{
  "head_dim": 32,
  "tie_embeddings": false,
  "init": "trunc",
  "train_tokens": 493200000
}
MLP neurons of a small language model. Each row is named by its layer, matrix (up: input weights; down: output weights) and neuron, and shows model dimensions 208-303. Each number is 128 + 24 x the weight over its row's rms, rounded and kept within 0 to 255.
After each neuron's rows, "fires after" lists the tokens most often just before its 100 highest values on Wikipedia text that the model never trained on.

L6.up233 [140  86 105 122  83 141 152  89 121 157 112 153 142 189 116 125 102 159 112 103 140 101 116 124 163 112 119  99 118 109 120 121 140 104 133 161  96 100 106 115 101 180 119 140  92 131 159 100  95 148 155 152 109 144 130 164 164 128 128 120  82 104 100 126 101  98 137 139 154 114 123 106  91 145 147 125 143 147 101 144 138 116 136 123 129 141 156 100 105 158 117 119 165 135 103  82]
L6.down233 [123 137 129 162 139 127 102 106  98 162 169 140 152 134 173 147 123 127 133 152 107 159 143 132 173 145 123 148 115 137 124 111 121  92 101 138 157 143 137 130 148 164 122 158 131 158 106 150 123 104 169  91 111 121  84 166 130 129 143 137 148 128 110 138 116 125 166 146 132 118 124 139  82 150 148 112 145 161 109  95 155 114 114 118 181 142 120 184 142  89  87 108 108 114  84 127]
fires after: "s", " Z", "amp", " "

L7.up681 [159  97 136 106 120 131 128 157 130 123 154 128 135 127 116  71 110 104 145 169 111 174 115 112 147  90 111 149 153 136 140 123 127 112 163 152  88 119 179 161 116 110 119 105  92 140 129  90 149 103 128 149 117 150 156  96 130 153 120 144 132 109 118 123 114 139 139  94 127 186 101 136  93 126 154 124 136 102 151 119  93  93 114 164 168 137 187 114 123 128 104 112 149  82 155 140]
L7.down681 [154 113  95 114 127 100 142 135 124 154 155 146 155 147  98 113 145 145 144 153 117 144 146  86 100 190 109 150 148 156  99 100 135 164 174 126  94 149 156 181 149 103 151  69 109 116  87 153  95 103 129 157 163 138 129 122  99 110 124  87 137 118 149 114  80 168 108 147 116 130  88 147 168 130 103 161 161 125 125 125  83 136 142 129 140 154 148 123  87 100 153 128 158 109  75 144]
fires after: "S", " S", "le", "L", " For"

L6.up360 [144 150 120 111 107 110 148 104 102 116 105 120 106 136 107 168 116 156 140 119 121 152  93 138 161  71 116  78 103 176 119 124 123 135 164 103 154 106 127 112  88 123 157 113 182 119 130  84 157 148 137  87 117 126 121 143  90 161 131 142 119 131 160 140 132 160 134 131 105 104 116 129 134 137 167 128 114 168 133 120 144 140 146 163 143  97 128 130 137 116 131 102 111 112 122 116]
L6.down360 [117 167 138 135 139 122 110 172 115 135 119 148 126 121 134 131  98 101 116 127 149 169 137 111 160 134 108 163 144 147 150 143 142 139 151 137 107 138 118  83 143 122 137 118 119 112 111 103 141 127 155 151 161 138  92 168 157 162 113 125 120 125 108 147 104 161 119 154 135 125 133 102 196 132 100  92 141 165 115 130 175 136  67  96 121 122 128 122 161 134  94 123 142 111 139  86]
fires after: " ", "-", "o", " A", " |", "gi"

L17.up581 [109 108 138 130 121 105 161 124  87  96  95 120 105 159 124  75 139 141 148 102  92 126 123 171 149 138  84 146 145 138 128 117  82 113 165 170 112 137 134 111 123 132 114 139 136 119 131 102 156 129 130 135 143 141 152 128 150 110 108  95 111 188 101 102 177 143  97 120 112 158 186 142 134 103 109 142 125  83 112 134  93 120 137 162 181 166  88 109 113 119 118 137 167 130 143 117]
L17.down581 [151  97  79 152 118 101 106 136 124  78 138 144 166 127 145 116 113 126 117 124 175  96 148 109 159  88 151 143 133 124 134 129 122 131  98 117 156 147 113 122 134 150 132 108 109 116  99 101 154 135 116 152 139  99 121 108 142 155 135 114 151 133 120 152 120 111 126 128 104  81 131  76 151 179 128 133 137 110 110 183 168 141 115 118 136 101 118 152 132 130 154 150  95 118 142 131]
fires after: " ", "-", " T"

L3.up481 [131 125 112  95 150 114  89 150 114 153 157 118  96 127  92 124 121 100 120 143 185 119 137 105 151 124 181 120  95 156 127 145 107 124 180 124  93 127 132 148 125 124 165 113 171 124 152 150 144 116 143 163 136 120 144 132 131  93 136 123 125 132 127 150 144  87 124 141 150 133 125 139 126 128  99 130 111 122 113  99 122 145 119 129 118 131 120 123 169 108 163 145  84 116 148 131]
L3.down481 [163 114 130 122 139 154 103  90 127 109  89 102 135 159 108  96 132 118  81 156 161 154 109 120 107  93 110  91 129 115 113 147 150 126  93 133 133 129 140 119  87 184 114 147 131 111 113 143  82 110 168 116 112 158 101 128 190 120 121 115  85 120 118 140 152 112 117 111 124 138 105 157 120 141 133 125  73 133 115  96  78  90 155 113  88 162 136 134 142 139 190  99 150 141 157 120]
fires after: " K", "iv", "gu", "ir", "k", "c"

L11.up924 [152 117 152 103 158  84 121 144 130 131 127 131 145 144 103 137 104 129  90  94 121 105 155 160 109 139 129 172 154 171 121 170 137 113 132 124 132 129 115 100 111 143 113 131 124 124 151 161  92 171 119 142 109 108 123 126 119 117 119 119 126 175 162 178 150 168 135 106 118 132 151 178 151 117 142 164 135 115 121 182 126 164 145 141  93 142 133 127 117  70 128 152  79 129 104 130]
L11.down924 [131 132 104 155 114 149 163 106 137 123 122 134 155 130 131 139 158 155 122 112 145 185 141 141 118  96 154 140 118 157  82 136 106 127 115 129 133 148  97 177 134 130 142 155 128 111  90  90 141 117 140 121 124 135 137 117 161 127  64 136 134  98  97 169 151 118 162 153 139  96 129 135 123 218 112  79 150 108 124 164 184 129 118 111 103 133 131 147 146 113 135 113 129  75 101  83]
fires after: "-", " C", "c", "s", "C"

L8.up792 [119 133 129 106 118 157 120 152 116 185  90 140 135 108  91 134 112 176 138 123 124 142 151  89 158  89 153 134 145 145 126 142 160 189 141  86 160 151  82 125  65 169 160  73 104 127 150 114 126 141  98 101  99 112 148 161 112 143 136 125 132 105 135 146 142 103 107 119 109 111 131  66 161 160 139 104 117 160 137 151 157 163 121 139 150 116 101 101 151 137 156 154 104 125 140 147]
L8.down792 [107 144 151 114 110 162 104  79 130 110 115  97 134 124 125 109  95  90 132 129 131 164 130 117 126 126 154 124 139 142 124 171 176 140 128 126 124 154 133 126 113 106 125 144 127 131 172 114 110 137 130  94 123 112 119 125 111 135 145 169 133  66 131 184 167 157 142 130  93 142 139  75 135 108 165 156 162 136 123 143 145 107  95 119 156 149 152 121 121 147 133 110 115 115 143 131]
fires after: " (", " ", "or", "-", " C"

L3.up114 [124 134  82 111  96 155 107 124 135 168  74 103 116 130 113 130 153 125 126 132 201 173 105 110 160 103 119 135 106 143 110 160 139  85  95 156 147 148 104 123  72 178 113 115  75 129 154 131 114 167 109 122 120 146 120 153 126 136 133  94 163 100 126 145 142 144  86 122 135  85 114 175 109 127 163  79 120 130 127 135 130 142 168  86  97 125 123 143 124 130 134 102  89 101 147 126]
L3.down114 [110 126 134 166 132  66 139 129 107 132 165 100 167  88  91 124 124 126 137 115 120 129 139 135 120  85 134 110 115 127 117 104 153 139  89 129 117 140 149 104 108 162  99 136 101  73 145 136  90 136 132 153 116 124 119 166 132 141  98  88 136  96 161 135  90 133 137  91 137 153 123 163 137 146 150  98 139 132 136 111 199 126 120 133 156 128 109 136 151 131  94 143 138 120 114  95]
fires after: " ", " the", "amp", " pro", ","

L6.up80 [ 89 145 163 146 115  94 133  88 145 152 158 103 154  78 146 114 141 117  97  91 142 146 118 110 142 127 164 109 113 111 116 176 130 146 103 126 112 153 144 127 116 118 107  92 139 129 170 114 142 161 156 110 167 122 110 103 138  89 121  78 151 113 144 124 153 134 110  91  84 173 112 131 109 125 126 102 187 169 168 120  98 151 129 130 107 129 124 125 180 147 134 163 115 115 169 148]
L6.down80 [113 135 147 103 147 147 138 126 115 133 118  81 150 145 141  90 102 156  88 120 114 119  94 108 113 107  89 113 107 152 122 116 104 107  98 173 134 117 115 102 104 144 100 129 141 143 119 115 136 108 125 124 158 111 141 164 130 126  71 124 115  83 144 123 181  87 129 101 111 141 121 124 124 174 118 132 135 128 131 117 134 127 129 114 129 123 147 130 112 146 164 151 129 154 122 192]
fires after: "c", "D", "r", " K", "act", "g"

L3.up1105 [119 125 144 162 133 127  79 131 146 161 133 131 111  97 121 151 161 164 156 124 109  98 125 160  89 141 112 116 143  90  79  80 120 122 134 148 111 126 104 122 162 158 159 128 152 102 151 147 120 111 190  91 133 139 103  84 127 163 128 129 147 120 144 124 133 121  94 140 128 114 135 112 133 150 129 167 102 127 155 143 135 116 142 146 100 140 127 152 126 164 145 126 158 177 130 116]
L3.down1105 [102 125 118 127 149 115 143 134 130 148 127 113 146 183 133 113  93 153 134 120 151 111  96 167 149 109 124  80 132 127 113 107 106 132 144 111 139  99 151 120 108  97 189 116 135 125  96 141 143  92 125 162 127 152 155  99 101 154 104 146 127 133 115 150 168 145  63 124 138 101 146 122 132 145  77 124 140 156 158 159 109 173 151 109  96 136 111 124 102 105 113 147 163 148 163 142]
fires after: " a", " A", "s", " Li", " can", "ho"

L8.up860 [ 96 103 131 157 137 129 117 116 134 151 108 111 110 110 112 137 180 124 111 190 125 147 126 155  99 131 116 156  99 184 109 105 118 149 170 118 103 102 133 107  96 154  98  81 150 133 131 126 129 184 134 111 113 120 142  92 134 153 123 117 129 143  81 142  98 151 131 130 118 122 141 117 139 133 113 125 149 123 133 111 156 128 135 132 171 157 145 111 150  96 118 117 133  80 142 168]
L8.down860 [152 157 136 129 106 144 110 147 151 117 103  98 166 145 100 167 135 102 111 145 135 150 113 122 154 165 168 147 125 148 109 162 155 149 100 183 154 121 101 123 103 120  98 116 125 190 141 127 107 155 146 147 129 131 184 148 142 168 170 141 148 129 135 132  98 151 136 121  83 121 124 104 125  69 133 128 159 128 142  97 129  93 125 123 152 147 130 118 132 154 110 140 162 107 121 138]
fires after: " (", "s", "th", " ", "H"

L3.up1199 [147 138 162 167  64 147 118 150 133  96 153 124 150 108  97 118 175 171 163 139 114 144 116 182 117 155 121  82 123  86 119 120 121 125 162 139 124 103 115 101 200 131 128 154 104 124 121 104 129 117  82  52 124 130 109 105 130 149 129 106 102 145 130 132 131 114 112 114 100 136 107 123 122 135 145 179 128 148 123 103 152 139 138 155 117  92 114 123 114 122 208 111 161 116 149 137]
L3.down1199 [139 144 140 142 141 158 122 147 116 133 137 144 122 125 180 139 122 114  86 132 164 139 127 148 158 121 150 109 133 119 140 100 123 140 160 125 109 110 125 137 130 128 103 137 127 142 123  91 124 133 129 134 178 114  98 102  79 122 158 137  92 121  79 164 120 113 120 117 131 135 124 125 141 116 102  64 151 171 132 145 168 148 104 111 127 126 117 116 135  90 113 118 142 115 137 116]
fires after: "s", " Bel", " Po"

L6.up571 [148 129  84 115 121 164 172 138 132 154 107 142  88 169 109 130 116 151 156 135 105 134 127 136 140 108  99 152  72 110  85 104 125 135 114 160  87  96 120 123 135 126 129 153 112 116 124 123 166 138 124 112 107 113 189 122 112 154 120 133  89  94 161 139 121 140  85 113 151 107 128 132  92 128 137 125 149 141 144 163 115 169 134 111 128 140 115 113 103 101 133  92 119 103  94  98]
L6.down571 [152 114  97 133 136 137  81 115 125 131 107 121 136 164 143 106 149 123 146 123 152 145 149 117 137 128 100 130  91  81 141 145 129 122 179 166 124 127 126  90 104 148 132 163 150  99 111 134 115 101 163 208 136 114  94 169 122 115 119 118 153 130 150 118 162 174 125 119 139 126 130  87 144 171 142 108 133 145 132 141 133 116 141 119 128 155 140 147 104 140  57 146 163 113 138 116]
fires after: "s", " Z", "f", " S", "B", "P"

L3.up122 [ 70  85 124 157 129 124 146 145 113 117 109 117 103 101 124 117 130 152 130 138 157 113 125 166 105 127 126 140 111 136 128 150  97 129  79 117 111 128 170 148  95 125 131 186 161 122 100 179 144 117 129 149 134 142 156 121 124 116 137 130 100 116 130 109 110 133 115 155 123 152 125 118 162 121 149 117 138 140  98 126  82 122 106 129 167 117 107 123 111 139  98 100 162 102  96  93]
L3.down122 [118 122  93 109 129 107 130 146 104 133 106 139 159 152 134 119 137 141  83 117 137 105  86 137 119  87 121 124 142 137  84 156 155 140 104 115 115 105 130 106 115 114 121 144 116 126 118 120 103 126 142 136 169 137  85 179  88 149 122 105 121 163 165 154 138 114 100 137 173 124 152 135 192 180 132 110 129 147 140 158 167 101 154  76  86  89 142 180 137 144 150 128 162 143 126 120]
fires after: " f", "e", " ", "u", " qu", "d"

L6.up91 [159 162  93 131  91 161 168 104 122 120 101 134  84 147 135  95 122 136 154 113 103 142 173 120 128 149 131 119 159 111 129  41  99 160 135 147 128 160 114 148 113 121 142 111 127 120 102 167 144 146 141 127 111 100 149 134 123 176 117 140 129 119  84 103 157 117 103 119 121  82 140 153 154 134 126  98 151 115 130 148 136 169 140  81 115 115 122 111 108 113 112  85 109 131 101  62]
L6.down91 [122 128 123 146 112 135  99 121 149 122 160 135 101 129 145 116 121  83 120 128 155 117 126 143 123 123 123 157  94 135 132 118 129 150 159 128 134 102 143 122 152 136 147 151  95 145 106 138 140 113 162 123 151 105 111 114 110 109 155 113 147 111 192 133 114 125 112 111 115 115 128 107 155 125 156 124 123 164 139 151 121 148 146 153 103 137 132 141 160  85  93 110 155 168 122 136]
fires after: "s", "f", "e", "t", "o", " T"